From a checkpoint of a small transformer trained on Wikipedia.
Architecture: LayerNorm before each block, learned positions, biases, tied embeddings, normalized queries and keys.
MLP neurons of a small language model. Each row is named by its layer, matrix (gate and up: input weights; down: output weights) and neuron, and shows model dimensions 80-175. Each number is 200 + 20 x the weight over its row's rms, rounded and kept within 0 to 999. A neuron's up and down rows have the sign that makes its largest values positive.
After each neuron's rows, "fires before" lists the tokens most often just after its 100 highest values on Wikipedia text that the model never trained on.

L6.gate434,194,159,205,205,175,156,191,217,158,194,237,182,217,220,186,214,197,180,211,195,174,210,170,183,193,212,206,219,221,221,232,193,175,174,209,213,194,172,230,177,244,222,190,194,205,228,196,199,191,197,199,205,181,202,195,197,187,167,180,196,196,191,198,186,214,225,182,219,199,173,186,196,222,237,206,195,189,143,180,224,185,170,189,216,195,209,199,215,201,229,190,242,227,172,219,202
L6.up434,247,187,204,188,226,176,230,238,225,196,219,224,229,210,257,220,174,168,210,186,201,199,170,200,223,210,247,190,192,208,199,192,187,205,173,209,202,202,201,176,234,202,221,209,200,171,177,211,152,214,176,222,189,179,219,176,177,195,197,170,203,188,185,208,203,227,201,205,241,187,201,194,202,182,183,202,194,182,215,221,202,177,224,202,215,223,203,169,203,192,166,217,231,162,203,176
L6.down434,180,232,198,228,233,170,187,201,179,181,222,217,184,224,179,193,198,226,206,209,182,197,226,196,222,170,160,185,165,198,192,202,225,243,206,196,179,190,208,205,212,199,167,173,228,207,181,206,207,173,197,194,201,194,224,156,200,207,223,172,200,184,178,183,209,187,181,225,184,225,222,188,198,200,213,213,202,246,200,223,241,152,225,208,224,194,202,216,178,201,214,187,189,141,210,215
fires before: "s", ",", " |", " ", "–"

L5.gate248,173,185,202,217,179,195,219,226,209,194,191,181,203,182,229,190,184,149,216,179,204,189,145,210,230,192,190,197,231,178,204,166,196,195,189,190,207,213,187,178,186,209,190,174,183,201,207,202,193,213,192,206,185,190,213,192,225,217,195,180,201,178,194,199,232,201,172,187,200,212,194,211,223,237,204,156,180,186,173,202,235,160,222,184,219,230,209,183,231,186,176,221,185,212,179,189
L5.up248,201,209,230,191,244,170,209,210,187,207,224,199,243,226,231,199,206,178,173,171,202,216,182,188,202,199,195,184,174,212,187,170,169,208,210,196,216,202,197,175,179,172,185,205,196,222,187,223,194,214,199,190,237,193,166,193,217,180,189,201,206,201,197,174,178,183,189,189,191,223,223,185,180,203,193,208,197,191,243,190,176,195,188,195,201,163,191,213,164,202,212,159,235,202,196,199
L5.down248,200,180,195,167,187,189,192,204,202,191,219,251,226,213,206,200,242,178,239,239,190,185,213,218,214,224,206,228,177,194,217,225,161,211,221,211,185,207,209,186,198,205,226,209,247,239,192,178,225,178,190,181,219,178,217,189,173,224,205,189,172,203,199,209,191,187,242,196,218,182,186,189,193,214,221,178,168,170,205,236,233,179,189,191,191,209,173,196,230,199,222,221,182,226,194,169
fires before: " ", ",", " and"

L10.gate370,169,208,215,179,198,239,186,167,168,208,214,194,214,197,207,182,177,202,197,200,184,218,209,235,184,219,213,213,186,199,181,187,214,198,165,170,202,169,216,195,203,209,188,174,206,186,209,222,229,240,229,226,168,183,207,260,198,220,200,197,197,195,226,195,229,170,194,159,243,207,198,181,215,206,210,202,197,228,208,204,188,213,220,221,195,154,208,163,208,245,188,197,192,161,203,185
L10.up370,205,182,197,225,176,193,186,186,188,199,249,212,235,182,204,210,186,185,201,178,172,223,229,200,222,226,173,170,194,203,199,233,221,199,177,217,181,206,202,189,183,190,211,215,230,206,217,172,185,183,211,196,220,151,207,226,195,209,242,194,181,173,218,215,200,218,183,193,233,214,237,176,203,217,218,192,175,208,211,190,217,205,244,187,214,182,236,176,235,219,183,226,200,179,212,197
L10.down370,196,226,208,174,238,220,211,212,215,247,201,224,162,184,193,215,207,207,219,179,212,207,233,208,193,166,211,206,200,201,176,174,167,189,222,183,211,175,240,234,210,222,208,184,219,204,209,173,232,217,201,186,216,190,174,188,194,221,183,203,191,164,198,203,189,183,199,203,214,207,229,207,205,212,216,233,211,217,192,206,206,196,239,215,202,161,195,200,233,232,175,222,187,157,203,207
fires before: " "

L4.gate198,189,180,191,193,178,205,173,167,195,195,207,189,202,177,196,221,204,199,205,205,180,167,196,156,182,182,197,185,197,175,183,188,216,214,221,214,213,202,199,214,194,181,205,220,194,205,180,205,187,210,203,215,173,239,207,213,219,193,212,168,225,231,216,154,191,177,228,208,196,224,252,197,214,205,223,175,218,169,186,242,222,199,200,197,202,183,220,206,180,202,205,201,214,190,173,153
L4.up198,218,139,230,177,182,203,197,224,212,195,196,190,206,187,184,197,200,216,181,212,166,196,236,216,206,209,194,211,211,192,204,230,185,201,187,170,206,209,204,216,200,203,207,223,224,169,241,178,180,189,178,196,210,172,164,199,180,162,193,213,203,170,190,146,213,218,205,204,192,198,218,203,227,216,219,175,179,188,198,211,222,173,195,201,218,180,212,190,203,221,207,217,185,190,219,183
L4.down198,181,212,172,207,237,218,204,171,208,217,211,196,211,190,242,181,199,181,212,190,195,202,223,185,212,197,190,192,225,196,220,198,143,167,212,210,221,191,188,186,202,171,197,180,177,211,213,219,172,215,187,222,183,227,194,198,221,198,226,210,217,180,156,175,191,185,202,194,185,213,214,216,197,195,207,207,198,191,209,177,196,199,193,187,194,242,211,172,220,198,210,239,206,196,156,204
fires before: " |", "–", ":", " and"

L10.gate88,214,189,195,206,185,185,186,182,209,197,212,180,222,181,202,207,207,194,205,192,194,163,182,199,217,196,154,183,224,227,221,196,217,194,202,207,193,182,241,174,164,240,182,191,215,143,217,173,148,211,203,216,215,206,199,196,190,216,201,194,202,216,189,214,218,244,213,189,181,187,200,189,227,223,187,209,206,211,210,192,188,221,189,175,182,223,182,159,211,224,190,228,214,232,197,163
L10.up88,242,209,209,228,195,215,182,168,218,212,208,207,186,206,185,194,173,184,206,230,210,207,176,191,200,194,224,182,174,184,160,189,216,253,212,199,183,213,198,211,181,221,210,210,201,167,231,189,192,187,193,204,218,183,239,190,178,205,215,208,164,174,186,180,194,203,210,207,209,190,194,166,194,167,191,228,154,193,224,245,190,210,178,175,221,198,154,208,201,177,213,241,214,192,220,177
L10.down88,241,177,180,183,200,161,230,213,194,207,200,202,189,169,213,197,193,160,206,213,148,236,228,167,256,215,199,180,197,218,207,146,226,237,227,182,213,202,192,211,201,245,213,207,187,164,217,210,192,229,184,202,206,195,214,195,210,243,232,200,208,155,178,213,180,234,189,197,178,200,236,185,225,193,178,236,164,201,215,195,152,175,169,200,188,185,205,194,207,196,207,214,204,186,211,199
fires before: " to", " from", " into", " in", " on"

L5.gate140,207,181,197,194,235,186,204,202,203,216,181,232,228,212,212,169,172,205,177,191,234,158,176,179,233,179,195,198,179,169,217,183,236,184,209,192,197,167,205,206,220,173,205,203,161,215,187,219,199,220,204,192,177,195,186,182,215,194,206,189,240,186,182,194,233,191,179,203,243,228,252,187,181,235,195,180,221,167,199,206,185,170,207,209,186,198,178,220,205,211,172,178,191,217,185,210
L5.up140,207,192,226,183,236,177,194,206,170,209,166,197,185,198,216,167,220,186,207,223,214,204,198,163,206,169,222,215,208,219,239,167,246,172,193,198,216,191,202,209,148,200,178,176,195,186,173,211,191,192,179,203,168,211,193,218,194,200,202,194,212,185,229,246,185,183,163,230,247,190,222,202,202,220,177,177,165,183,230,200,211,222,199,193,208,159,202,174,166,156,176,233,196,199,211,224
L5.down140,150,216,193,220,196,192,231,199,180,198,218,218,211,199,215,197,219,194,218,192,173,218,176,172,187,219,221,235,194,180,191,180,136,202,173,199,198,195,189,194,184,218,196,212,202,205,215,189,234,201,221,190,200,202,230,182,202,258,240,203,174,187,193,214,213,184,215,164,175,182,194,202,205,208,203,207,166,201,209,195,186,218,203,196,195,223,177,214,227,210,218,243,222,176,194,171
fires before: ",", ".", "\n\n", " and", ".\n\n", " on"

L3.gate308,182,199,197,217,197,228,191,173,195,225,180,178,184,155,212,172,200,201,201,213,241,169,198,196,194,190,186,207,218,217,176,217,221,204,222,206,202,213,206,192,181,176,179,194,180,185,190,227,201,212,200,205,170,198,161,229,198,224,224,214,185,173,201,194,193,170,199,187,185,201,223,196,239,211,206,193,196,167,178,242,175,181,218,207,210,236,239,231,202,178,201,198,179,232,192,240
L3.up308,189,197,216,209,208,198,183,195,199,231,202,212,163,225,189,199,176,221,212,197,206,228,203,193,200,210,186,187,215,179,163,203,151,184,230,182,194,196,170,182,207,210,181,208,195,176,165,217,209,215,214,215,209,222,178,204,214,209,244,198,184,188,186,192,198,201,211,219,201,211,223,182,219,219,227,188,173,227,182,156,192,181,155,214,190,198,232,210,177,204,172,212,212,203,226,185
L3.down308,183,183,181,164,184,192,190,191,181,220,197,208,183,207,211,164,191,214,217,187,176,180,173,155,210,195,193,199,180,177,204,189,246,228,219,209,210,214,254,179,187,205,201,182,194,179,211,229,200,222,185,193,148,184,179,200,184,163,211,230,200,175,198,212,262,171,212,215,184,163,230,205,217,197,208,205,199,190,185,200,183,181,206,166,195,218,187,241,189,154,202,197,215,156,222,239
fires before: ":", " |", " –", " by"

L10.gate189,209,208,232,215,211,184,196,213,214,234,149,217,187,190,194,190,202,150,215,169,174,165,202,167,196,197,205,206,193,194,173,228,250,189,178,165,195,231,206,209,178,220,184,182,235,212,214,195,213,194,197,202,193,172,201,175,209,206,189,203,192,236,194,163,194,197,196,196,172,161,167,200,199,237,190,176,208,231,209,208,220,199,190,189,174,192,179,222,185,220,223,200,206,162,192,188
L10.up189,176,203,186,186,189,176,177,203,208,248,174,185,181,206,229,190,201,187,240,204,199,210,189,172,218,185,230,229,220,191,201,224,202,207,190,201,166,221,218,222,195,224,219,216,184,167,204,161,224,242,222,192,220,169,208,243,183,193,239,218,187,208,195,182,230,252,188,188,193,168,197,211,203,225,199,178,176,190,243,194,253,204,192,187,191,170,193,209,183,211,232,174,168,189,200,207
L10.down189,185,224,210,215,206,180,182,186,185,192,193,234,219,178,193,185,215,210,186,223,183,214,198,215,190,205,228,194,214,177,226,202,103,218,180,206,170,201,206,206,212,221,167,216,219,198,191,192,213,209,178,232,221,193,194,239,159,160,185,183,188,230,204,195,210,215,168,171,211,182,236,214,209,198,220,189,214,188,186,213,225,202,196,213,215,213,217,227,212,221,217,186,158,183,218,200
fires before: ",", ".", " and", " of"

L6.gate483,192,198,188,183,185,192,191,207,182,217,185,194,207,235,166,202,171,211,208,211,170,169,188,199,204,221,210,222,183,172,189,163,181,222,198,181,194,203,189,187,224,196,196,186,215,237,198,214,201,211,207,201,212,211,172,185,232,221,223,206,226,188,211,179,216,202,170,207,230,218,202,195,212,188,186,197,213,180,215,224,215,212,184,237,224,186,152,214,220,207,154,218,190,203,203,171
L6.up483,223,199,213,180,200,211,225,224,206,175,200,168,204,176,207,171,226,194,191,221,184,197,183,206,208,222,217,225,215,214,190,215,165,189,181,180,188,202,194,209,194,172,190,171,207,156,187,208,205,212,172,189,190,166,174,200,168,200,214,185,151,214,181,209,183,196,189,207,215,216,227,190,190,189,205,212,170,195,230,235,229,179,184,224,229,197,215,195,180,188,174,204,166,218,226,189
L6.down483,182,222,208,209,175,176,197,187,191,184,219,190,163,223,226,182,224,185,163,229,217,189,190,175,204,211,211,198,213,177,204,220,213,192,224,164,216,218,201,207,179,171,191,241,183,199,179,194,191,205,194,232,240,217,193,199,197,179,220,207,250,183,196,163,182,233,199,238,185,223,203,175,208,211,196,207,176,228,215,191,215,176,197,163,184,197,202,232,195,190,216,221,206,157,222,204
fires before: ",", ".", ")", "–", "),"

L4.gate243,206,207,232,220,181,204,212,187,196,210,219,223,172,231,172,185,184,219,163,201,250,210,189,200,185,191,161,215,176,173,224,225,204,240,195,239,232,182,193,218,167,234,169,203,199,155,186,166,165,196,199,214,194,223,197,187,168,225,203,198,196,194,216,206,219,193,218,217,205,190,161,213,242,213,206,203,214,220,197,246,196,227,183,198,192,179,201,216,189,221,186,205,193,195,204,196
L4.up243,205,198,188,205,178,248,169,214,218,187,203,209,160,223,215,216,168,191,191,160,197,219,205,198,239,168,221,218,204,195,222,201,206,222,161,208,187,181,200,189,241,208,193,235,195,202,198,183,169,183,183,210,184,202,207,200,176,246,159,178,178,206,204,234,181,223,216,221,198,190,184,219,218,196,174,234,197,249,179,184,178,216,187,174,186,220,222,173,212,194,185,198,211,218,193,199
L4.down243,173,219,155,166,193,227,184,186,202,180,244,194,214,200,220,190,224,225,247,191,193,203,208,195,177,175,176,188,190,193,209,181,222,175,209,233,177,205,212,191,176,225,226,204,195,188,224,189,198,184,189,203,207,179,219,207,182,229,226,192,215,217,187,204,215,216,186,200,159,201,197,221,184,171,179,167,185,169,188,221,222,178,205,243,212,194,183,191,171,194,232,197,229,185,212,194
fires before: " to", " in", " by", " as", " with"

L3.gate90,242,199,177,183,178,217,161,186,189,193,180,196,181,220,206,191,213,200,171,216,223,172,183,195,216,164,250,241,204,179,200,174,198,192,188,183,195,175,211,187,189,177,203,197,213,228,216,197,199,174,191,167,200,230,143,238,158,179,203,158,202,231,200,189,185,194,208,244,200,211,221,209,215,209,202,185,220,199,189,209,187,182,212,234,208,198,173,217,221,181,176,203,195,207,210,225
L3.up90,193,160,195,203,204,200,187,185,176,183,204,215,198,211,218,200,201,206,167,185,180,157,215,221,201,190,201,191,228,179,195,181,240,173,188,199,183,184,210,209,186,202,189,208,194,208,226,197,167,191,155,195,204,194,153,231,199,160,188,203,213,201,156,177,214,212,192,194,215,231,174,208,209,171,197,189,233,207,199,201,173,177,189,253,141,202,216,222,183,236,182,212,176,176,209,192
L3.down90,213,205,168,202,209,223,184,169,186,202,194,236,232,200,168,197,215,177,195,182,214,213,201,194,159,194,188,210,169,188,209,162,165,188,185,202,198,209,195,214,200,181,185,207,170,205,230,215,196,187,238,160,184,196,236,220,231,186,206,197,201,197,204,213,206,190,210,179,211,189,200,164,230,260,203,213,180,182,192,179,198,225,204,224,197,206,187,212,222,177,213,227,204,224,232,196
fires before: " ", " |", ":", "–", " —", " Pr"

L10.gate410,200,194,195,223,200,202,215,198,184,186,234,242,212,201,185,207,181,180,229,168,228,197,174,177,210,201,245,207,189,209,231,175,200,185,212,183,244,210,195,189,185,186,224,229,196,189,240,161,182,193,197,221,202,179,197,224,158,235,192,186,204,209,212,180,202,205,224,203,198,179,218,215,214,199,208,191,242,180,190,221,179,197,200,196,183,206,191,207,199,213,190,188,200,188,190,167
L10.up410,207,208,232,181,184,244,183,197,213,170,191,200,215,168,197,195,216,173,186,213,203,165,202,194,218,187,180,244,228,190,198,233,179,177,176,189,188,203,175,219,167,158,186,182,214,196,174,195,210,205,203,184,205,178,183,194,218,208,184,212,151,174,216,185,187,195,207,229,218,213,203,183,187,214,200,230,199,211,222,181,186,219,139,168,174,226,201,207,196,198,215,170,203,185,177,198
L10.down410,203,167,191,198,214,171,215,178,186,220,207,220,198,176,233,193,190,223,188,208,181,205,186,161,174,187,163,209,193,175,198,180,157,188,203,176,197,208,181,205,181,204,207,172,199,203,203,203,209,183,212,181,241,203,218,153,216,187,213,233,189,217,222,190,189,227,187,217,209,184,183,185,199,182,167,185,165,205,227,208,190,211,206,189,199,174,177,213,191,213,227,182,236,194,207,187
fires before: " of", ".", ",", " to"

L6.gate166,188,187,202,190,210,173,165,230,179,223,215,154,217,218,204,156,194,211,156,228,196,217,180,251,203,173,180,206,218,254,195,178,188,225,203,226,180,200,183,165,218,219,229,188,198,181,194,246,191,174,205,194,202,165,223,155,188,182,197,191,180,208,218,198,237,190,188,202,236,187,227,184,212,204,175,185,233,201,166,210,224,202,191,191,213,194,210,211,173,202,193,200,184,208,146,171
L6.up166,183,175,217,183,213,227,193,222,204,204,210,211,222,223,201,170,177,224,184,228,226,165,193,155,216,193,242,210,211,225,195,201,218,214,172,245,203,203,180,182,166,194,217,207,204,228,179,212,167,206,202,206,212,208,209,197,205,182,191,228,194,204,193,212,211,210,190,157,195,191,175,201,191,241,160,203,254,180,173,233,170,176,183,225,234,189,187,182,191,213,206,209,229,218,169,193
L6.down166,223,211,203,210,212,158,214,205,179,215,211,216,182,181,208,189,216,183,193,188,200,212,193,197,186,206,218,208,221,184,215,173,211,186,199,208,207,187,226,184,201,180,172,193,213,193,198,162,195,164,194,177,229,207,219,182,204,182,172,224,206,259,180,201,156,223,219,171,193,221,211,177,203,251,200,209,202,183,182,196,194,211,164,155,219,215,236,226,211,184,216,220,220,206,201,191
fires before: " "

L6.gate192,184,189,255,231,198,217,165,188,212,172,164,205,173,193,203,179,170,181,203,185,213,204,183,211,228,173,221,226,219,218,204,188,204,198,196,228,218,219,222,186,192,211,203,178,185,150,210,173,196,199,224,173,170,198,216,210,223,179,162,233,144,221,231,181,214,203,181,223,191,206,207,190,176,201,230,217,187,192,156,217,225,180,203,183,213,183,192,210,201,216,170,239,178,211,191,156
L6.up192,200,162,210,189,161,183,201,193,237,205,193,211,224,184,217,183,187,195,164,206,206,184,211,228,191,188,209,207,244,201,168,197,205,180,183,185,138,243,193,188,184,224,177,188,184,206,208,220,164,218,184,235,175,179,199,221,189,193,185,174,169,197,164,209,208,208,199,192,198,193,204,154,216,196,210,174,196,172,211,172,201,232,183,200,220,218,216,156,212,189,218,205,197,202,228,229
L6.down192,212,239,203,217,243,189,208,217,213,173,210,215,200,216,184,198,179,204,223,192,202,207,176,219,212,180,190,205,172,188,215,193,202,211,198,192,236,189,211,211,219,176,217,180,205,194,162,184,230,198,186,196,186,167,196,207,218,200,210,197,189,199,191,218,210,196,168,183,204,214,191,204,157,216,205,215,207,213,215,170,190,168,231,206,195,186,180,215,212,239,181,220,206,212,208,222
fires before: " "

L10.gate306,189,193,224,179,197,191,231,193,208,236,207,210,187,181,204,213,217,154,208,162,212,177,195,161,194,191,208,209,213,157,220,200,217,188,175,205,173,195,193,175,241,202,213,196,214,190,176,165,210,185,155,207,206,188,194,211,201,209,218,205,195,236,190,174,174,195,224,205,206,191,203,169,227,197,219,201,196,199,212,167,244,227,183,192,207,149,205,222,183,229,184,221,227,186,196,204
L10.up306,207,172,168,185,193,184,214,194,196,221,201,228,227,205,206,182,174,211,205,246,173,172,211,223,202,202,194,172,194,235,203,219,185,196,207,168,183,193,225,212,174,192,187,184,201,170,205,209,217,225,211,203,185,215,237,189,181,190,218,212,238,220,204,213,220,216,195,202,183,202,195,245,207,213,210,190,216,209,185,239,225,152,211,219,173,189,148,195,211,195,210,199,202,205,187,219
L10.down306,192,210,195,242,178,204,160,211,215,198,186,204,173,215,186,182,217,165,201,188,218,211,178,190,217,206,202,217,219,148,207,183,182,191,190,211,209,214,195,211,242,203,178,196,200,227,191,199,177,207,200,182,249,207,163,225,219,186,197,197,182,205,193,207,186,186,178,207,201,196,203,207,192,186,165,212,208,188,196,173,190,231,207,204,206,220,242,227,221,221,233,209,210,188,202,201
fires before: ",", ".", ".\n\n", " and", " of"

L3.gate330,204,197,192,214,188,219,205,195,228,213,183,197,188,214,221,176,170,201,196,229,173,200,202,218,224,183,245,182,166,211,205,216,188,223,155,224,179,248,205,185,176,200,204,171,186,168,173,203,191,185,210,220,177,183,205,179,192,202,194,221,197,174,190,197,177,222,193,203,212,201,185,236,212,215,228,202,186,174,195,212,195,244,226,224,207,188,222,232,185,201,209,195,202,207,186,176
L3.up330,196,220,196,219,217,189,184,208,195,174,213,202,157,196,177,197,195,193,220,195,180,192,190,202,164,216,206,170,193,183,166,214,227,178,152,203,186,225,225,223,190,206,210,189,218,192,183,198,173,184,178,228,225,218,211,181,211,188,212,212,174,193,197,195,194,195,188,248,200,195,221,212,210,197,238,196,252,174,220,170,214,192,208,208,176,193,191,247,228,216,213,175,162,219,192,217
L3.down330,188,219,176,177,208,207,207,177,183,220,210,206,190,186,197,189,171,218,250,170,215,243,188,188,208,176,200,214,235,219,191,196,228,187,227,220,192,179,198,191,223,173,239,198,196,177,199,229,168,188,198,201,206,215,162,191,203,206,223,251,230,185,205,185,184,202,182,156,240,194,207,218,176,198,147,184,211,207,207,203,167,177,204,190,211,199,200,191,183,214,213,215,208,217,205,205
fires before: " ", "ick", "arter"

L10.gate374,202,189,201,204,178,220,223,228,205,230,218,223,212,188,169,241,249,185,227,212,178,170,197,206,216,188,203,228,186,196,208,214,207,164,216,169,192,186,188,171,194,194,202,207,233,195,205,202,208,212,174,181,198,220,198,216,243,213,249,206,236,204,168,195,203,207,170,166,186,188,204,199,207,214,158,190,180,201,213,212,229,196,190,238,203,197,174,220,200,214,206,191,210,216,179,178
L10.up374,222,165,201,249,168,231,212,229,184,230,191,228,196,160,215,145,191,189,212,207,225,216,203,200,193,180,202,227,171,176,179,195,180,194,204,230,202,210,219,209,237,208,218,164,164,192,182,210,178,211,202,191,225,235,196,200,195,171,228,196,208,196,204,164,215,185,208,168,194,186,206,197,185,207,210,202,196,176,215,176,186,196,208,186,211,186,214,195,242,220,215,218,206,199,193,210
L10.down374,226,200,174,175,201,170,204,177,194,201,175,220,204,227,237,202,200,178,194,175,179,196,200,190,191,241,185,219,224,197,212,180,142,194,230,205,212,197,201,209,218,184,241,208,219,230,203,215,202,193,217,183,202,175,202,209,134,192,224,234,218,192,238,199,222,190,194,230,221,190,196,176,209,217,198,199,196,188,227,222,197,207,186,181,149,176,197,246,188,220,186,183,226,187,182,219
fires before: ",", ".", ".\n\n", " and", " to"

L5.gate286,196,182,198,221,197,192,205,174,193,222,220,220,216,191,220,190,191,180,191,180,222,191,164,210,198,199,183,207,219,228,216,207,204,206,224,227,236,192,217,185,230,169,209,202,170,196,216,204,210,197,182,135,231,201,194,180,231,231,186,191,169,220,222,201,213,212,203,176,210,203,235,175,200,198,171,183,204,212,216,249,205,225,176,217,206,187,201,188,211,168,172,198,196,178,173,189
L5.up286,230,183,222,223,229,223,217,218,222,200,245,175,198,209,181,199,212,204,180,196,176,170,185,211,224,222,191,212,179,205,184,200,189,219,193,178,160,188,215,194,241,182,163,238,160,213,173,225,214,212,180,182,224,157,166,182,195,182,201,188,202,161,231,207,213,241,218,213,206,196,235,185,200,185,181,208,243,191,197,232,201,174,215,187,199,202,186,209,239,191,196,200,195,180,177,192
L5.down286,205,230,158,202,201,161,177,203,200,216,193,218,201,218,184,230,209,171,194,195,196,197,182,166,195,187,189,204,214,211,201,178,225,201,205,206,199,206,220,226,201,192,193,215,206,213,224,187,228,181,225,210,218,213,213,231,227,191,209,186,235,198,198,190,216,162,236,226,187,215,207,212,205,210,180,206,191,190,219,213,199,156,206,197,173,181,186,207,204,187,208,204,244,175,196,200
fires before: ",", ".", "0", "s", " century", " and"

L3.gate50,209,194,205,191,200,230,148,186,234,218,198,207,193,205,213,173,219,155,216,243,196,201,186,198,199,194,225,196,192,186,207,199,243,176,185,192,199,191,199,206,164,182,222,206,197,178,209,216,165,194,244,226,199,222,196,229,188,218,210,195,190,215,188,146,180,201,209,224,214,206,217,205,189,186,174,177,190,184,179,216,204,181,186,244,207,194,192,224,192,230,211,210,207,199,216,202
L3.up50,190,208,225,202,165,206,180,212,208,221,229,203,198,190,199,184,217,220,167,193,208,194,221,190,196,218,180,214,196,224,213,207,217,211,241,199,183,191,168,205,198,205,208,182,180,214,198,191,195,232,147,192,207,194,190,212,201,184,221,209,194,189,211,180,210,227,202,210,265,186,206,192,240,199,211,205,169,227,191,227,150,188,175,218,214,183,163,185,189,196,238,182,228,189,210,194
L3.down50,221,194,224,195,186,229,201,236,247,191,201,249,192,199,204,201,187,207,201,226,219,175,204,198,215,200,198,241,199,202,213,213,176,197,168,197,206,183,227,197,215,187,218,201,171,177,193,204,218,209,249,213,175,218,207,176,169,182,192,228,198,226,171,202,217,221,194,183,195,209,216,193,195,194,220,197,168,199,220,159,214,194,224,191,186,173,206,185,222,213,202,195,174,219,192,172
fires before: " |", "==\n", "s", ":", "==\n\n", "onent"

L3.gate360,230,183,196,219,225,188,200,176,234,191,191,193,241,212,204,184,214,167,159,236,236,197,166,184,182,241,219,208,207,193,193,171,230,184,222,211,209,183,192,219,191,173,184,229,155,195,173,194,187,190,199,202,154,249,189,202,208,187,215,206,183,197,213,234,203,165,188,205,182,192,213,188,206,198,220,198,166,220,188,234,184,229,181,173,201,213,199,198,185,198,217,228,230,171,216,201
L3.up360,213,192,203,215,245,164,226,188,194,217,195,159,204,230,197,189,175,211,184,177,215,169,161,184,236,203,190,209,190,201,202,202,178,213,198,223,213,202,200,189,195,204,214,197,226,187,224,201,186,224,204,239,188,188,219,213,179,156,185,210,240,228,229,210,207,179,184,198,218,182,209,216,193,224,184,165,177,164,183,211,180,208,232,213,243,187,207,198,223,187,181,186,194,195,224,238
L3.down360,200,178,222,192,228,166,214,213,222,190,204,184,194,182,214,159,192,202,178,209,172,187,179,217,204,180,214,220,193,180,195,190,175,198,195,170,208,211,254,204,190,224,226,209,239,199,173,189,218,184,204,165,245,182,208,190,237,223,221,228,191,193,203,211,233,190,217,191,203,193,188,186,201,202,200,224,210,218,194,221,206,218,198,208,203,201,174,212,196,198,168,229,229,195,208,204
fires before: ",", ".", " and", ".\n\n", " on", " City"

L5.gate77,196,203,247,218,191,202,223,194,218,201,192,207,182,182,217,204,181,195,167,168,180,171,174,204,214,163,165,202,192,167,222,193,205,220,224,156,203,177,177,214,204,189,194,177,181,187,213,196,177,235,199,184,196,171,208,202,241,185,208,211,190,158,203,213,171,220,184,213,211,237,210,192,222,225,189,209,194,213,200,173,209,184,191,178,201,181,177,186,213,174,180,192,207,185,192,185
L5.up77,232,211,220,225,236,189,197,214,246,201,206,195,231,184,205,203,196,228,201,222,213,219,218,210,210,184,189,170,223,173,190,222,173,224,190,166,192,203,212,174,216,219,203,213,192,189,212,218,179,212,217,238,232,200,186,201,183,186,208,207,234,174,192,210,196,216,206,241,194,232,205,222,195,141,195,181,164,186,245,193,197,203,186,180,194,208,206,202,201,169,210,236,184,188,186,219
L5.down77,208,213,193,172,176,233,175,223,216,207,193,243,222,175,189,199,160,206,181,180,215,187,194,195,175,181,200,200,230,216,193,161,225,223,215,217,189,188,181,214,197,209,211,203,207,193,223,168,181,213,195,225,163,227,218,250,205,198,181,183,177,239,191,197,221,196,193,197,188,187,175,197,211,201,201,218,197,205,186,231,201,192,193,193,185,199,223,191,195,181,197,159,186,226,193,170
fires before: " ", " to", " the"

L10.gate175,172,225,201,185,215,192,209,209,214,237,184,199,198,188,214,207,202,170,193,175,179,180,206,159,185,199,181,222,174,163,179,196,246,180,174,226,209,201,216,192,215,198,187,198,196,194,190,174,210,224,150,191,193,194,201,223,160,206,233,219,211,216,207,171,212,158,208,198,184,199,198,179,207,203,178,181,201,176,201,176,216,224,193,206,197,192,198,212,159,232,201,175,209,219,209,215
L10.up175,168,213,210,163,220,165,214,235,199,187,201,190,206,183,200,225,203,147,185,204,225,205,240,176,197,219,178,184,193,138,185,193,230,200,169,205,186,194,217,198,208,236,179,183,214,195,188,210,208,210,161,192,207,194,212,213,199,208,219,233,184,203,181,187,224,235,224,196,226,193,224,192,233,201,188,213,149,200,224,171,228,188,213,200,195,193,170,211,180,201,152,177,172,213,207,211
L10.down175,198,225,179,230,185,191,193,234,187,202,197,219,176,200,198,169,200,185,225,243,190,196,164,195,202,189,178,236,217,208,218,148,188,219,202,224,195,201,200,236,209,204,213,174,207,210,228,203,225,172,226,214,201,217,247,245,195,198,233,167,152,185,223,173,198,211,184,188,227,179,209,235,193,206,191,200,218,192,205,204,180,192,200,190,198,245,213,200,207,186,213,221,187,225,214,192
fires before: " on", ",", ".", " in", " to", " at"